Weights of a small transformer language model: vocabulary 4411.
MLP neurons of a small language model. Each row is named by its layer, matrix (down: output weights) and neuron, and shows model dimensions 0-223. Each number is 128 + 32 x the weight over its row's rms, rounded and kept within 0 to 255. Numbers have three digits each.
Before each neuron's rows, "fires before" lists the tokens most often just after its 100 highest values on Wikipedia text that the model never trained on.

fires before: ", ", ". ", ".", "'", "e", ": "
L8.down616:105127127195143140090099114088125114107129054117066104162128160064152095119110138120122120123078158137141169148114043058165134087100162110086099137122101156117120088135133127109143100105136137164149156161165121183040155103147143161108127111119117134184176127159075133136119110147161118129151040137110077122108156131121143178189154070164125203165165102123090146107104152181086173162117087132107182164165147141098107108116125149201154050097097107102115134106141146059083110138192134102130126105122105090126131190192157104156126130107090127084206111132141117104109140129133148152123184187127131117156185129163108120167135137119154113118092098154128157124184096142180098106085

fires before: ", ", "\n", ".", ". "
L4.down35:165110120102161149155091104096135162127179137073130103111121111072179155165115118173165144137088166100153180118157120083155118153100113133162169107122103109124149111129198200114117147113118135115166138115096130120115164115136153186165082157131125169059139131113094114121119170145023131171125160171162135112184131162168075068107121136100122101136099171124148108144153086148170168146157137071117142160117117145115128197182126157126141064194176092133152157078104118090076113076136101149093153131159106161138141055133127085110081209136153126103140105110124118103108120096030126110100169134122133110062072102117135091105139115149139077183142187143159143169107171139085100111152

fires before: "\n\n", "is ", "be "
L9.down453:133158143087115114122144122073147123109154069117169146159101154101116145135100118086124110140111152102148125146116116000150153184147181100096145153116163149120174121135102155102113125094158082131119108116123119129102070106159108164126100124103086154107127132123164117113160127165155129141171151213141098166110144164120185151097144118092101142117124127116112145147125130135110117138121068088133126155108116148141116160070142114132107163114156077103131112106119132147036177118152110141136136119141121118133128121124146140126120132109114113159149142179115095112142158115141181114151167095133140130133166138141131155121123108158179108150142119118164109136159135134171101137170

fires before: "\n", "0", "2", "\n\n", "5", "3"
L6.down22:118153114158132177148136095114178131136121117085109134174107116121192119104097086076101100159132165101131140123144143142113123084125173115149166108133069102158208205144103071123200154188103126134130128110132116158168155144199125140149137113097094156121146189148123144096094097136154160118134091106113130180174249135151114115154136117074110089139093206112048144162069144123118077113092097145170099116133119166120145081138184164076178104163149119166118065160116113099108160173110146135153095125159123071101130097145124135140069158147196160123114130121147099157131136110101123183115070108108078086136109130111120164095057167109117092099108087131078110126154112103138135185128

fires before: "| ", "|", "+", "–"
L4.down376:153190071101096117106095174134197158163139080082121150115080135113137117150140118081150118098144084198139146156133094125140099116155145117183106142167089118140069159125081100126143142112116144136136075156011139092114168109110188143102078052138132136161139090097137201163163124127141084164157131139131150182129094156198128131150118199158089140105122139172061156153132147118148057126083122115109098077125151162069145115144143105138146173202066084137174115116148148063128146101117157105160127119117099090107116114136133110135139102172086153178153144168067150107080153059131111164139081175166125147120102110146106109180103128121146178130124077166133127136135131154119116144145

fires before: "- "
L4.down464:113104131136133170133101130097104143093192154140144173210123122154100172168113138081096026109132115133117120120181135137111098133177206086126096100111161131139100147166122121108193127176169159138146154080108129164097138115112128157059111120165118149171142118186118128090134148077082073140095119072173122081095136108134104106131155075151122101155078139183116074126117127108121188078092105157214190071150189146132118142155175158118146173125147133117142142099134140160091079158112179131067141134138143084151117123084126098135106114116093179128122170146113131238116097132137127118136100098122152130170171094153155122142080142105130088169081096059148098127159126119123117078113

fires before: "\n", "\n\n", "s ", ": ", "==="
L6.down93:135154124142126070152132093106079126167193081113107116156116136129139141134154112093087154119140107087172102189163156139116177153089112142126171118071151100184156122121164168125154098149141118170095172147132126143127100152162126082078105082134154116109094123116194133126151141139074155117098136094181095174171168101048121157097161119161065074155087129151103143121186137096115170130105156206098126102150168069089134167131152080149123159108127118144144110117148109166047187160177153128143061115139135140121152055157120151116193103131134148098124100128088151132082116138143166145065126125081096124138068082131155118131101174072128115163131116035146097159116112169189107186116

fires before: "s ", "on"
L2.down60:166104120132121074122133107173084162122156053133139099162135103167193179137111101110102140177089179126107091080082185175106187078158143048088145136094130111149163182140145071158205146155101110128130145120135096123115106190126070122060110129143119132095086128134133150108142158157101144133133151106146155166148129124143128156106155129056123075177170104189172122151090087139117165159088148149077151086116133114142136143123131068123125132072187113074085122126116071088131170152118104183177092147063134151170115149131149080117168060117141169127176132101156138101182123162081188153155145122136089108124124075150147128107148113056102099162139166131121123144147086129132125096160

fires before: ", ", ". ", "2"
L6.down726:173121189140103149114097185062113087135126160172121089132056166124131095184167094139126104163178150123089147112174061136090088112121153127123104158110149122137096107132118114108153108118094137132189203123135127168176185118083146129120183149117151141167098177155159069100141123116129158143077128151056121160074142123152124124084174149107152096134101142115125192101132076112113144191116147163096122132060107085122108073142065118130095093126174119099151166159135136151177081121135130155123144158088114067122161168137168111126160083054141132112203154157130120071096150136129180154137160185103080093178125111108157166166179103115125111076101119129103152086124150153092063126137

fires before: "; ", "–", "ap", ":"
L8.down244:131097150137078156070144085148117105037085175166100153099155134099100153143082123118066115134158173191078096181133109188174097155146130153091077154159084114138123100165120139170194193149162141199077138144134104150208115079124087140134121119078154140125166146119114139105167123099129120146132130140158136104128119130114108105135091085171145110130146162124084159138110125098164129136089110147149154153155211068035122116140093113165144145140127116119122081113053137177113108085132085129128127080144112118087136102100222176124106105183134160150142133138149106141090131120124108139165094119096167055112122111086073134137152178127136194158120184167090137136133111104110104139176

fires before: "- ", "1", "11"
L4.down543:128119133126133178166111146143112101167221156154152137139083156064082146140109111103135126129122143130100112162120150116123136047156144151157149112142128127148163164108094142131108166181156183090130083100093087115118146109156159173123145100149080137146132102104138064145137106082112131201134159121116121106126093078137130134122202135059146126065115141175168110098063065108156093193144144164155169145117216127110142114136123056188108073149167179166097139185144137217104159116087152190108107147140131108179135168123107136116151168112147171121157112152120118140065118149102108094159128111099123124154075096134138116137089117042113082098145140147172127101121137070130113076075

fires before: "(", "| ", "|", "and ", "was ", "as "
L8.down289:110136195173145109093141167081122118153104177116156152129090135105137152165153142121133166142122087128088062140130123076130161161179084122171130122154149142139150087105111140115123134116225134129067127141128141100106109132103131092065102086113133131170177139087189087094051089181103078132069086190224098121103137128144096134132121140135119177151117156117159188123114102126123076153140141106174124112110106140136119133123165118162132125097078155096149142106121234090169140119163153116129137108107144056123119133135153154145125174127113094132122112170119114148082098112155109112123166105138166183181099091109186052152140170140104172107132142155132052098199078128127170066107

fires before: "\n\n", "\n"
L4.down167:113152153133072075096050148113095096139174124079171148147134134133114147101070156069154128069149122117127169147186075118109009151060100166150137109124129212153093206146117127177110129130142145174170094124152101140133117139162153153118143158110216169147117152132149090145124138160105073109112133120102091152135155146123137159078136059106096130063136134094120144112142075083080189115118180110120129131106065102088118071118132173131138177126117166139177166146116161182135123105090102124096131137151089184150138087202191101172166116122133101104121128099136145085125099124137126093155131153155100101162124133132141169165116123151104092165116135124070132176073118129126119137160

fires before: "s ", "j", "i "
L8.down456:139101091085099100179119100180130095140197088156170173175119123205122128075119125158127147137158163147098111164144177136123076078159140091073146096055163095084100104139113070114178065124120149145087116134079110143096160097075148143140128111124081098117135136089121149152146110119126124127089081144210196105081106138074027138202114177090172167127149175162143041098153136155149137119158157103117093114132116148154118128141117096176110138090130073126134129133079170132107149139112123189136126146110113148151119073089149173139149139089170078165123090085149135130132102088178142109125174139120130139113111133164108169204114128115113088143136141168155108140171159179116116112120

fires before: "| ", "|"
L6.down164:058122119106107177174142173122087154148095090135121165204126108132105147163212116133172079155126149173147139103122151160133142154105128077162146167145152113129158171066119126111152072147126126100166109165147183120150149093126141129143185065110095122080149084139122168137100131068124110086110097129114116096075161139112135123182177200144157129154110211162198151112143124143113078152156117132104113108168102145116135117159130080134166102157174136107158169049119081074178103142057092124147182159112119054100126099096119154146126127118112107109115119070107100173124123128184100098083111109138180137135082084168142052141129127070129118157115168124084136101150108091127094077126

fires before: "| ", "|", "Candidate ", " ", "Team "
L6.down252:099114125122193129129125125171151069139144086157178136141158109137118102109087121140197108091117155128161060110183178181136151111144124114147156100104145095112126097098129106138115137116143157156108111111131112142085132128129141120135113171149118046064126072141155170118102119101156098146161145133114146066128135121105117172156131097173160083103159140167170111089127167153109098074107137089118192103143106220151135155146092193127099155090185130136156173139072119102057122115092091107138097073154102118110131131097155105094103170135097183148168126097111115173153133140172123081117134146165079168074189140126096129120171175087134157172096125063204115192139157066112125143040

fires before: "| ", "|", "G", "par"
L6.down31:121108074155154125087089125178075169059142036117178034109137116097093121107139126108113174124144109170151079131179068153135153144154099093150129065158087069118134094081119144136117143126132181125113087117124141124117131150141145123189113145166164089115133127138171146115117159135180146101159121085126161146119101170123135121129110073129112089167088137141139079103059158129139099127098122100188118135153096123149110114121143157141121093115101165150210169082083139082175101110156149110137130168103008114100127121066140163140145163104133117112115170152186183144111125184147156137118096179192117156126149174112095127131140099110137172215123146155183156127108113075131113105157

fires before: "\n", "\n\n", "|", " ", "| "
L10.down144:142151150136106146164132153148133149194132121116157109116080078151116134165148147094173165188136116128160125113143114154153157087114121098040120100132117137135132176107134181114181174153141154097124165169089135128123129122139175071163094110151152170116088081115124134176147175118091065069145150092129140102114117122161052132152095083164121148121158136108118074086108117137122160189123121112113056111159157132110098162123106125072097138177106063159158100123104131123178068184215126145128120081215096147102130140070128140087061092156194121180131103103088131131113151104119075188145090147124118110087115129171123123109075182115114207158161150155150153147146166104075124113117

fires before: "| ", "|", "\n\n"
L12.down354:166085187125105146156116165156090122035143145107061091150139139106173144111178112107110114154165133078141172144143100157162099132143158179150097157123141121153128131114134112115148155120144127123178099106201113107120115098142065077141155110124213119074077137133112198160130143127125112106124141071109049108148151148184094115106111065222141107129129138167094137157138087109135165142108110189121134098088145084132123093110138140162129116112126156147107100091119102149175164123135120156111133140138164083109098141193163098113104078120118139115162130118131173146182120094132079193149128177111068117161088093175072079124146135089135109167171219119166131163122100115087043116105

fires before: "\n", "\n\n"
L8.down83:068097157156114112144104140183114094138160139107129136180115083144149092142129142114135125099167109082047136112148135000152101158113088104132156147050209118127155211144075111162153164068185058175103153130130151111135170125150142111090147181153137095117128163140166142134152147105089134135157159139183130103099142086125105176124151117100073132147144117099125123112117073122124189121133100192118131127143139123127123090125121146112105099149163125102151146150140121118108150160100094106093104155119164075148159131164125135083174140103128181099153137158098121068105115162165108071116093132164128176125113095170155116106125148097115116125140182061097146160148146141160160171146

fires before: ", ", ": ", ") ", ". ", "is ", "("
L10.down203:163133165111146125142092116128086156088141085088176164087089164135132107080117143115099128124188158132127143165145044000129146145136125140151096143110174129127172119118107157135177127149123121101091137152140140093163171132095135124113091141061120130153168196137185135108089094162137123140118125128161128140126129146073207154127106070142136152111117105089063181155126117138120121109106096093096140109101118093144121130149116222179114117080149116138079142132166147161034083092122145081146120133135170145122150141118180127159170168122105183115120074149169146105170155154138165186168120177105124129166178085107111105100155085147078159105134070129162099082163140135103098142116

fires before: "is ", "was ", "=", "(", "\n", "|"
L11.down452:094172176060157073140122122103190136145163156099074092155125069149194173137091137130133130136111143132130073123112069073097169148125103139142153072126174104153157132152112140144121106194214146140094125092086146092113125147166122091148075110189067119122082096127163102139152123202144154170135118175159188103148080127124108151132145103128145122157138209147134138169125177155199109153128128127114182107140135158089123141134118130175108099090128113096086092174100140157095096090128176075132159122096064117167130083146071115108118208104119117128162112107136131178152155100132104078134071110162140162076100138156118148065143133107130103144103110095124158112140123129159118054185

fires before: ": ", "- ", "M", "197", "V", "A"
L6.down354:171137122118128169090133212076169135130109155134106152172111184096149060084088099106106155123128060096133122103065127173118170084161125103151118128181153119108181130186142108101134124126104143172139119107135057161110135128101156136068075114181132103120107113098140105200148116118067152179151140066173145115135135133154132100191113073140112114151130097130104118108140150118123099124134099069138082068118120127113119177126148178158129120141119097085102158075133130107118173143146164125092141140100164159142155153093084118109131096135185070092166153075119148071145167160100126116177096101123098101111134145161171190079079198123103108124144121077207121213145170118122161092103

fires before: "\n\n", "\n", "y ", "ying ", "ed", "t "
L10.down544:126060183105161142216139072103147097172076169091193105168152103108115103139120159112112136087148093115140082105111110161129123161059179104087147106137163126113127118125136183162091122113136143165133130148131130118172107104098078190131170107089181100194122145145142140166115129129175041136154081144122069160084169126085124089076106148130115130171135093075105148124123127104171187125165117128057148078117104129183117117138162119058091167129116149103109086125151147110087124130104118085074080148189134172166131117123167149178131115082165123117125128164157134087151186148129125132130181152161121119158116093125121098115102186159161054145108150086135147129086182125150139194101

fires before: "\n", "|", "–", "."
L9.down743:080142105139177181233143123119182122135117191159105119090145116067149116161151120107132126079125072104139090119103113118087099190109154100063168124168133144133113146114093126128163147142189156084162134113073134124179088143108161050123105100110117162166142181059132147151135161063107126149095084087123140130137155117106086152157125120167103099133134180085181146155179172143153143124084078166078129106131142113093101101179089116111080104182113127108118134128141155082191131145119123088151103124118169153120108154145132126085189114144184136153140131164086106079074194067126091145062096141112096127144119141150141123110079115118120205129144133151082158174123141150178121186110

fires before: "- ", "(", "| "
L8.down207:086130160160152098073135133110111132097098101153131166097133149107116203143111140105114125120133153156119112196121092000140150147119144125114076143140137131155116171146153089090170096116162134142098151127122133104206154100113151124134127108106118225165158090140179105130083149172072147140135084134129163127118148176158116126094160125181135146142133134152144145106092108117135088105095104115108127117195131129090066120150126142177090152094159133145136142167141182151142135099131125089097132144124155084119164166124095163097234137098110186148092106141126155184094105132131100151128086122081076134095150081048147053124103145153098110139198104156107070092135099174156145126155

fires before: ". ", ", ", ".", ")", "\n"
L11.down548:083130142098125167136101169150161145098099139119109167167104071098109138157089174107134123113162089062067097139144164000096116091091151154155111113112087079121126172130143109108179149096196132134143120141133146142132102132166104143116176113177105214122181106134141120092144169100115152176105078134165138149122178138144117121161128135121155114122148118159128102140068094177174085157117139149120130133139076176115130129160137126154101119115122110143115173163095111137000088104138104142179132152138103139168141112123108123127150134160138178125135095122081096114147161084103096158065114173139133169130084087135159112107122147138120169206167108138096124172102146129123070146165

fires before: "| ", "–", "B "
L10.down287:117162111119094086088108119128102125066095131135159157113064130140088147166151129124155077191109156129165158168135105138097114087152158117182117144166123149134144194048097157144137140122203143087122128150134150110199110112149093137101168123116109166061142165144100133127163141098148122177136107093126181143114095082188119123141135144122129150145152138128127114090147162138100110115095160033149097121131085111084093101122156089169155150092179090100170062129127115225155121081099153193099121143162139142173088113136176112069105163102194111075169158156162135135071143135141065124145100152114151113124164123154078148085146116133113178033148118149123147137140089128167074104154

fires before: "| ", ": ", "of "
L4.down116:167131116135110215160159152202137138074122068147147078114102108113134168050116127130163125119147203091143137165136111126113111140124133090124146126082138112131128054095095141130166182118102107126190101101128161126121118061087085096140105128170131097156177109094151135072178156111137137185175161149156196137116113136137122117128134057181176095130127113120133097169137095061088131106117142084155141139188111078163196075131121191153134113078118172133158134122141116169145119108056109157132118072114133129124161168118112139162158114089128187124095135143178106160108117112125109156185168111147027130109200157110142116112175134134096112116161148116164101139093135078073124104124

fires before: "3", "3 ", "4 ", "2", "4", "2 "
L12.down46:110150162073074056134154131162105109109131093116171163164098075115149161112119162121117195122139111126081143101113113240106134043081085144092088090149138100127043109125112139145155150128123141141149101122181104151191119121172152162197130108180114132126154103139129161104078111129079122103141089168117088106147109173125128180168161166098184100148131130086158106159137126122089094122092167153089099160118133118151105091059095161106139112144162170154098103106152131183056093121076165128146148121121161126112070145128129158108073177101152116108116182148058074107173115134152111149129197130162167090152105107126159095112139162134111145151181132125082099110155138181099134173127

fires before: "| ", "- ", "/ ", "= "
L2.down128:110137171133130123181130127117164135135141146108112130130121144138111115104109141105125086141121121134137115124134126000116102138099144148093111111175115138127114119130158124104110141133137108129130125143114154127082121129126137135076149135091142126147180110161075160176153164097126144148162118139138156152138128110131162122125078138134158115101146136146129177136170173116150130137164109140117065134187140138136176144198119146117127146127121127139102145114084135115137127150125132152129142130139143119132113127143123136132106136167178114142113075106120146149139156140128117124110100126135116117109125078131131129101098150122095138119132125136100149137162128132153128088142

fires before: "\n", "\n\n"
L2.down164:155084132098154135159202120105174129191098170171030168157094076148113127123115069134134096156135161130182125125176160196139145088171077117074155100110086158143099130144134145131129126095156110157186119138139145133102112179059149133105087137135156125126125146074080128142094137051149067116149080152122132149093095153089140063126143115137143078142140091122114186113121114107098150108133155189134130104119146131128151155153065154192078201137116142111170175060164151098145106102034114175121126114138129124126139101131141109112148121153130065116159106124141184104134145109164140085116122085125154164157107107185090124166106196120054171099112142138094083108094167116112107122129

fires before: "| ", "\n", "|"
L4.down683:112107122143125157117114182134169152178158145092163137061103129152154174147110064048085112088093099121084117146183066100112183137133137180148134131131058135098133144090152160112123141150097090155195124122068106120125152177129148066126159110136126155133090164105128067173151127170121163154144101124105110188127154080136132138142151131168081109130111128084046084145131119141117106108151081145156101144069141133116142090129168117134135115087168091169058095151186120102117193125183181102145137236084130141130194151116143168084087111153196125083131121140155128136113174141089118102154120166139177103143151123133129110101103177090154150070112083136144120115134081151141152173105

fires before: ", ", "–", ": ", ". ", "N ", "."
L11.down53:140217163141097139127103126129069147082086124089150101121074106124143166156125159119119119172132150183127143173159133106132136108092095073156102136145168115186124128113147090072147171100125177113156114109101108151065129112110124150111130109082132092111094127084135137110189153116129142184116123137150121217091149219155147128140203146095119164131115154079135197144115139123132165112067095144082130140065054121092098182135076121111122086146114135143134103123157147189067091139148117139199152155198167145125146106100129100093149113184102120114109206116129087103121150152155111100137099139109149092105189119142167130117149118097121169111073136175052126109141163173097091074125

fires before: "\n\n", ", ", "to ", "\n", ": ", "are "
L2.down188:122150135112100099133091143100122139137136105141150154150143182128131079105107069117138139086115152122127106075122141134097105185104151137103165097128153127178121065101136103129080138061067142190175143104129053155049146159148172111097093151082126161094095124153140165118136102097120177134127142169078110188096106140128147129151132151089096146124054072113168134137155193084152169147069134080100149094131096096195138110119116062113083114139149103170131219078093122062099147153162176135119141174125141123166101124106120110140153129170207126157166127147134167102100147189157099129201146142098062088112188146139124107117166174088150092145094129110130144100176126137148143091112

fires before: "\n", "|", "."
L9.down721:155151090129179172220121137118215103109092138096082144151154131153041112083099150113173132099148099121127049123172086155175123098091172146111143127146129095149153208109161143099138152102168136150125141104139139103128061158112122100127183091129117122104126056089118123167146119082128131128142146076125150141177117124088124143123163142223078141142153138144145128139164180162167123102105104149082100087132155108104054093164117124104134103141124112127101169126138179137202132130166115093138118151128153149117134125153126131137170147141170097115107092178089132066091122113078123148093106147105093122114150070113176132081077150102047159076133145163145178203179087143100144130111

fires before: ", ", ". ", "\n\n", "\n", "===", "=== "
L10.down222:132163095093131180162104090122140050106153097122086193125115133114154097198094141107110112148129146124087148179117087000182132140094151085063123129086137135187123130121131156155145161083096123097140143112098189150134093156191139109136121103132108125119163138161131133111127130168110096094118103182076112128138144121096173135088137142134109158160146122129159120165164126097129126142084125135138116110118146053110157147135172118187093120154189161146112199096127150139099160092148154161085145130110150127100132172176127148127162098109095151180138156134171105108082133163075115158136136127156141176125156149121169150095113126121121099191125136135086071090095095122087097199143

fires before: ", ", "as ", "to ", "of "
L4.down341:134140161167117102080147135085134168157082081139120121127139160120091140119139136143074073106151104159139142158096164158081119163080078092102146092093133104086138116051211137084083090138126152162161173080155151142130125192119160141158134159056151129069076055092154125155082101129141115096161156071154081116166178072128124144122147161103072147180084108124190130144116146126130087117146129109111156161144157092208127160131119138172179137124087111138110163157164116121144119124163168147113091166106106138147087148127112173083156148122135139126144072113118105156132129127135140097143157131138099138070141129180053143129111221145153093108043135108168109153186101158191139120109

fires before: "\n\n", "\n", ": "
L4.down817:159143101135145136130120155086140150126090100114107119122099167106138078102120146081123134109122154113133126122168112141132047123144102168132208153143148150184068108173197189128151098091135145134150122108128131175140156140037132160123084152060123145183154088089116136143123164171163111138084074113066145184195116141103149080129081155082097124142130128117178125170132117112124125133079116106133092090107121144195081136094091118081092114161120128137175154143123090132108159054123139080158127113145163080169099098137181136140181121105215095107163106162123192152140105132152130106111092164084078146085100152140116111190141138094156145134135038170148056100111126110150106092157

fires before: ", ", ". ", "ed ", "ing ", "er "
L11.down694:131086058151160125114212177099138163145167131161101132144159073145148092162147110135101111134121093127164107088086162000149162063144190105112164107122142120092039150144191151112111136162124106156093133111162126135107107094146094081166090155064148154134069153107172134112120118106115101085109096177166109178118108192103116108130121165091139073179088136124150127148182090066150146113123135134126193162158158125145121084111124158131125144070112162117116129110133116148094092074130146153148105200175131109168136142186125081092146124124153116107169163103118119130146081112135160118109165126156136121095070120151154177104125097100140152173086143157173162150101125142083135138170

fires before: "- ", "\n", "| ", "("
L4.down408:109158142128051100123119112127098146123184136073148142133122082162143098142072086114131140140139149135090160086138105113150115107126148130147104145088113133163166217147106154125133156120125134169132112145178118121149123112165156166122134136096139168114093180119144152074115175121073138135192153086184080163089135166184144099103163053156125116168148150174112091068125076108080111108118085138128169083122139157094094171108116112120069123140097123118144124106106177186213157110097143121071115121129208092101119151183185134075213092111089123156120115123169137136068100130105099151119125107148172119153112146100116073139065114106145143222159151141134109049075146144154124140130

fires before: "9", "8", "2", "4", "7"
L12.down416:148130166143091106143101087211142108154139113165093159137128099151146130144125167076111144126118156166105089160114088176148116096134141155152163119087123129078130120106123132124151129112168082108094086152199086102161151144191151179117130091102133031152149100173144140132069116065103167124101138157194104164169118154129089076176184108088175159115103155051172160168124118183132108134137101167075126174153150139144151219143132075102100057104117168103160116140081121111117151098153118050135168135135140142158150148070155128133117121101153097158092040128119101141092146108098146100166121092178131085102102088147142149171110068115129128169118117115083124117103148146178109104117

fires before: ", ", ". ", ": ", ".", "ed "
L2.down282:156152093167150117147132107099120125119152126139140126162120118107187105119106087083078118136186120132106138082125183226076113145127111136085121130146125140138161145128083142110077132100158176081117122143142069151082111142135105112096133142143091107136153147190111184177224168134167134113105105124129169156160109064123099112094066083099131195124116099162133126100132183075151150120160085178092112104179085099133154139149218079129121172107140114106080078108152106084158099112145132125152172118122109162101100134137140101145160107194153070125115124101087193041141096131172162078152167123122153067143153135144126181148150196143128097114150068156091177110115151118153113097123

fires before: "| ", "|", "; ", "% ", "9"
L12.down673:071110106129144154164128156152082124124154124059188121119109108118135133104135071145123105137146120096124141144108100017107104113077100073119124090170145112154129115150091136151123154131160116092127128108116104097150151175171129158207131124144145184107154142119150140172104151163158093144119146096142105155166154111035041155178123111126162150131136095155137143104182069135120158117139133105115147096119155078108145173176135101162197164123155168139117147136157154133008060188128099161082105160106174053150138151113122072094036154145128107099141127141087111119115166120103123172123122136084163157149166142097159109116089084152162176119173181105110126157146116103117099120113

fires before: "| ", "|", "("
L12.down776:177115149125155154120130165092130128078133120122123117126113118129115142142112157028147101111172116129130168126141113000159149188108123136163090129137104121101109079095124171116160093129116138156078138153096152143130098115088138154161111150104141147165135155099135129139130117151102137095152117101095145119114140116178161137136172094129179173154122186108100126169040094141132095144138148112114052127105155126102124153119180117065120117080090081130092155147172174125137132117169149124180144121140102171103128169107093103122112113179104122122105094126197148135142164116031137120128141120133143140086168143124160139121101120193159166142131166062146170159136096155111099148132

fires before: ", ", ". ", "is ", "s ", "\n\n"
L9.down855:144167142123114107114177132119175090138161122114156152142158091136104109123085110108157129143080082126126164131171151000116139161130160129191126133106108077126145114130080082136118126116121118140125103138101115123166075122086115136134142137143112136080138155222097113099141108130119086101130115154121128125119105137118171151179107147129113181123148170121141109123115151138066146144129137127129113173138128164144171134186137094107096108149107108113180163155107148126074156107162151098100136120118100072115097188095149214122116128087103089157161110111136112142093130101103086121128138104184177139121155110136126129106139134159126120140169118212145130111105140145150135148163

fires before: "- ", ": ", "\n", "–"
L4.down239:123137111118088113151148122132144120080183102107147122136119114134058118186146095158126130153073115128227174115100124134141138150160150151144131136127183073214086117098139174093129117111100110115070094167127088125090202148020136159130133102132101150107125186111140072059156118139185095114117176150155179116132116154116129091146100134086128123153155078130189147155155108108144110190122188077120127204096121158065171147138148160111164124132111179110136141105072117124131073113114096157176136132166086116130143065114129112106121172132129130126168146157125119092097087163105090102143192084181154105112136097195106125156165104177091151175093117119132113125088155128121121071121

fires before: "\n", "| ", "; ", "|"
L11.down424:107147129133148116157091133186100108121091097136169153122162152101117162141114105160173083171175153134113189114051120137103108094133080087125130104119125160151075167142145105154140198101071142097109116095145138126074157115117139156201126195175157155082142144189122114159136133151137060095065112102146140089158121128110070119219112098132150086161116128138122123085160050173104108100162132138112089146168069127136113114080157144145189069194119119098130164149127135113116113129157156111167123097133093105189169147076170096083109125146111169125150109158107135133127162097092135121089080067173145163143159110141167168144107101180077181123087187139160103149069105107088110154113

fires before: "\n", "| ", "to ", "the "
L4.down357:122076141102155121131181126109119152111124117134134129121077144151153141126170137146128114201142087166081149165080164109129166123129163145159126137092191117144115136098124132114109141116106095106088175143137114051116159086103134141146095174192047150103149126178151100159109102158154119097161115177127102091089075084110132115170139146138130127150141098183067124132125106169215169161121143182096166141153139129130145049117109121192188077162137194096122087111125118227115077179141149133086148079107150069127117140138129124086092179126105170154104110102175088156134131199114106146123132068178085108152159125111157136087073130126109088118103150083118106058170098123136138106095

fires before: "\n\n", "s ", "\n", ", ", "ed "
L10.down668:115096107125129062120115179144089150173123132132103110152148095104072093118121092133106161151142150100162087042139164010080166064127108130147117090038135111121129089144152109091122110074152123124114122095133189129122114120141090145144159069145151126067105119099154126132149107114142107136160171180173085086117104183194182097157147134161159107107162147146121148123130159133072147133090139121120184099174068140153151121158114175104148169167100177044128108129138119134023119140169171126173163107110125197178082101115112182152141103114140119147142110084142153153150136140116145143093146173156133164125092115149136151052128132157147124114133169120109113131173161138168101174141

fires before: ". ", ", ", ".", ")", "s ", "; "
L12.down176:100160146135145143165100110133112135123102173111114148097160146154181149145156177158109149165146134106148125157108101032142178109115088109123101154148136141147184155113134122120116117142154138106093173152166135155147137202149150105177084115140099085128123125089154091125070104171112126136136103079159117121119130114106206132110136133103102125137097141127105133139089107198086156183125072062141126169126160129085090124141126077114177119147147172137156041093115151143000108166136142143125163127167126179092146120115124107116145138106082136095121097102126145103113095131118089117161137084165156179110133116173172116118151147096139129142088116121120090095138116122121134155111

fires before: ", ", "'", ". ", "."
L11.down147:138148138131131112098157168178169051110132108061129190110129127114146112132089117083083070129099132104149124078085184056128196125159167108097132105053147152090148130137147126180135137178102131177066134135116157166131086136126139098134113078186150097107120141152115084083095076194161118112125092140098177129118089164078122146102106190102118145112089068107081104156136113161133145154117102101147083130157123115103121137120158134145121042139148138104150106093108119100014199112140127127145105172137158093145136173125089110142127148159079173167190119089151134137136125112095106094158117120165129143132186167158161122154161136161092058105154117151139114158144164142157152198169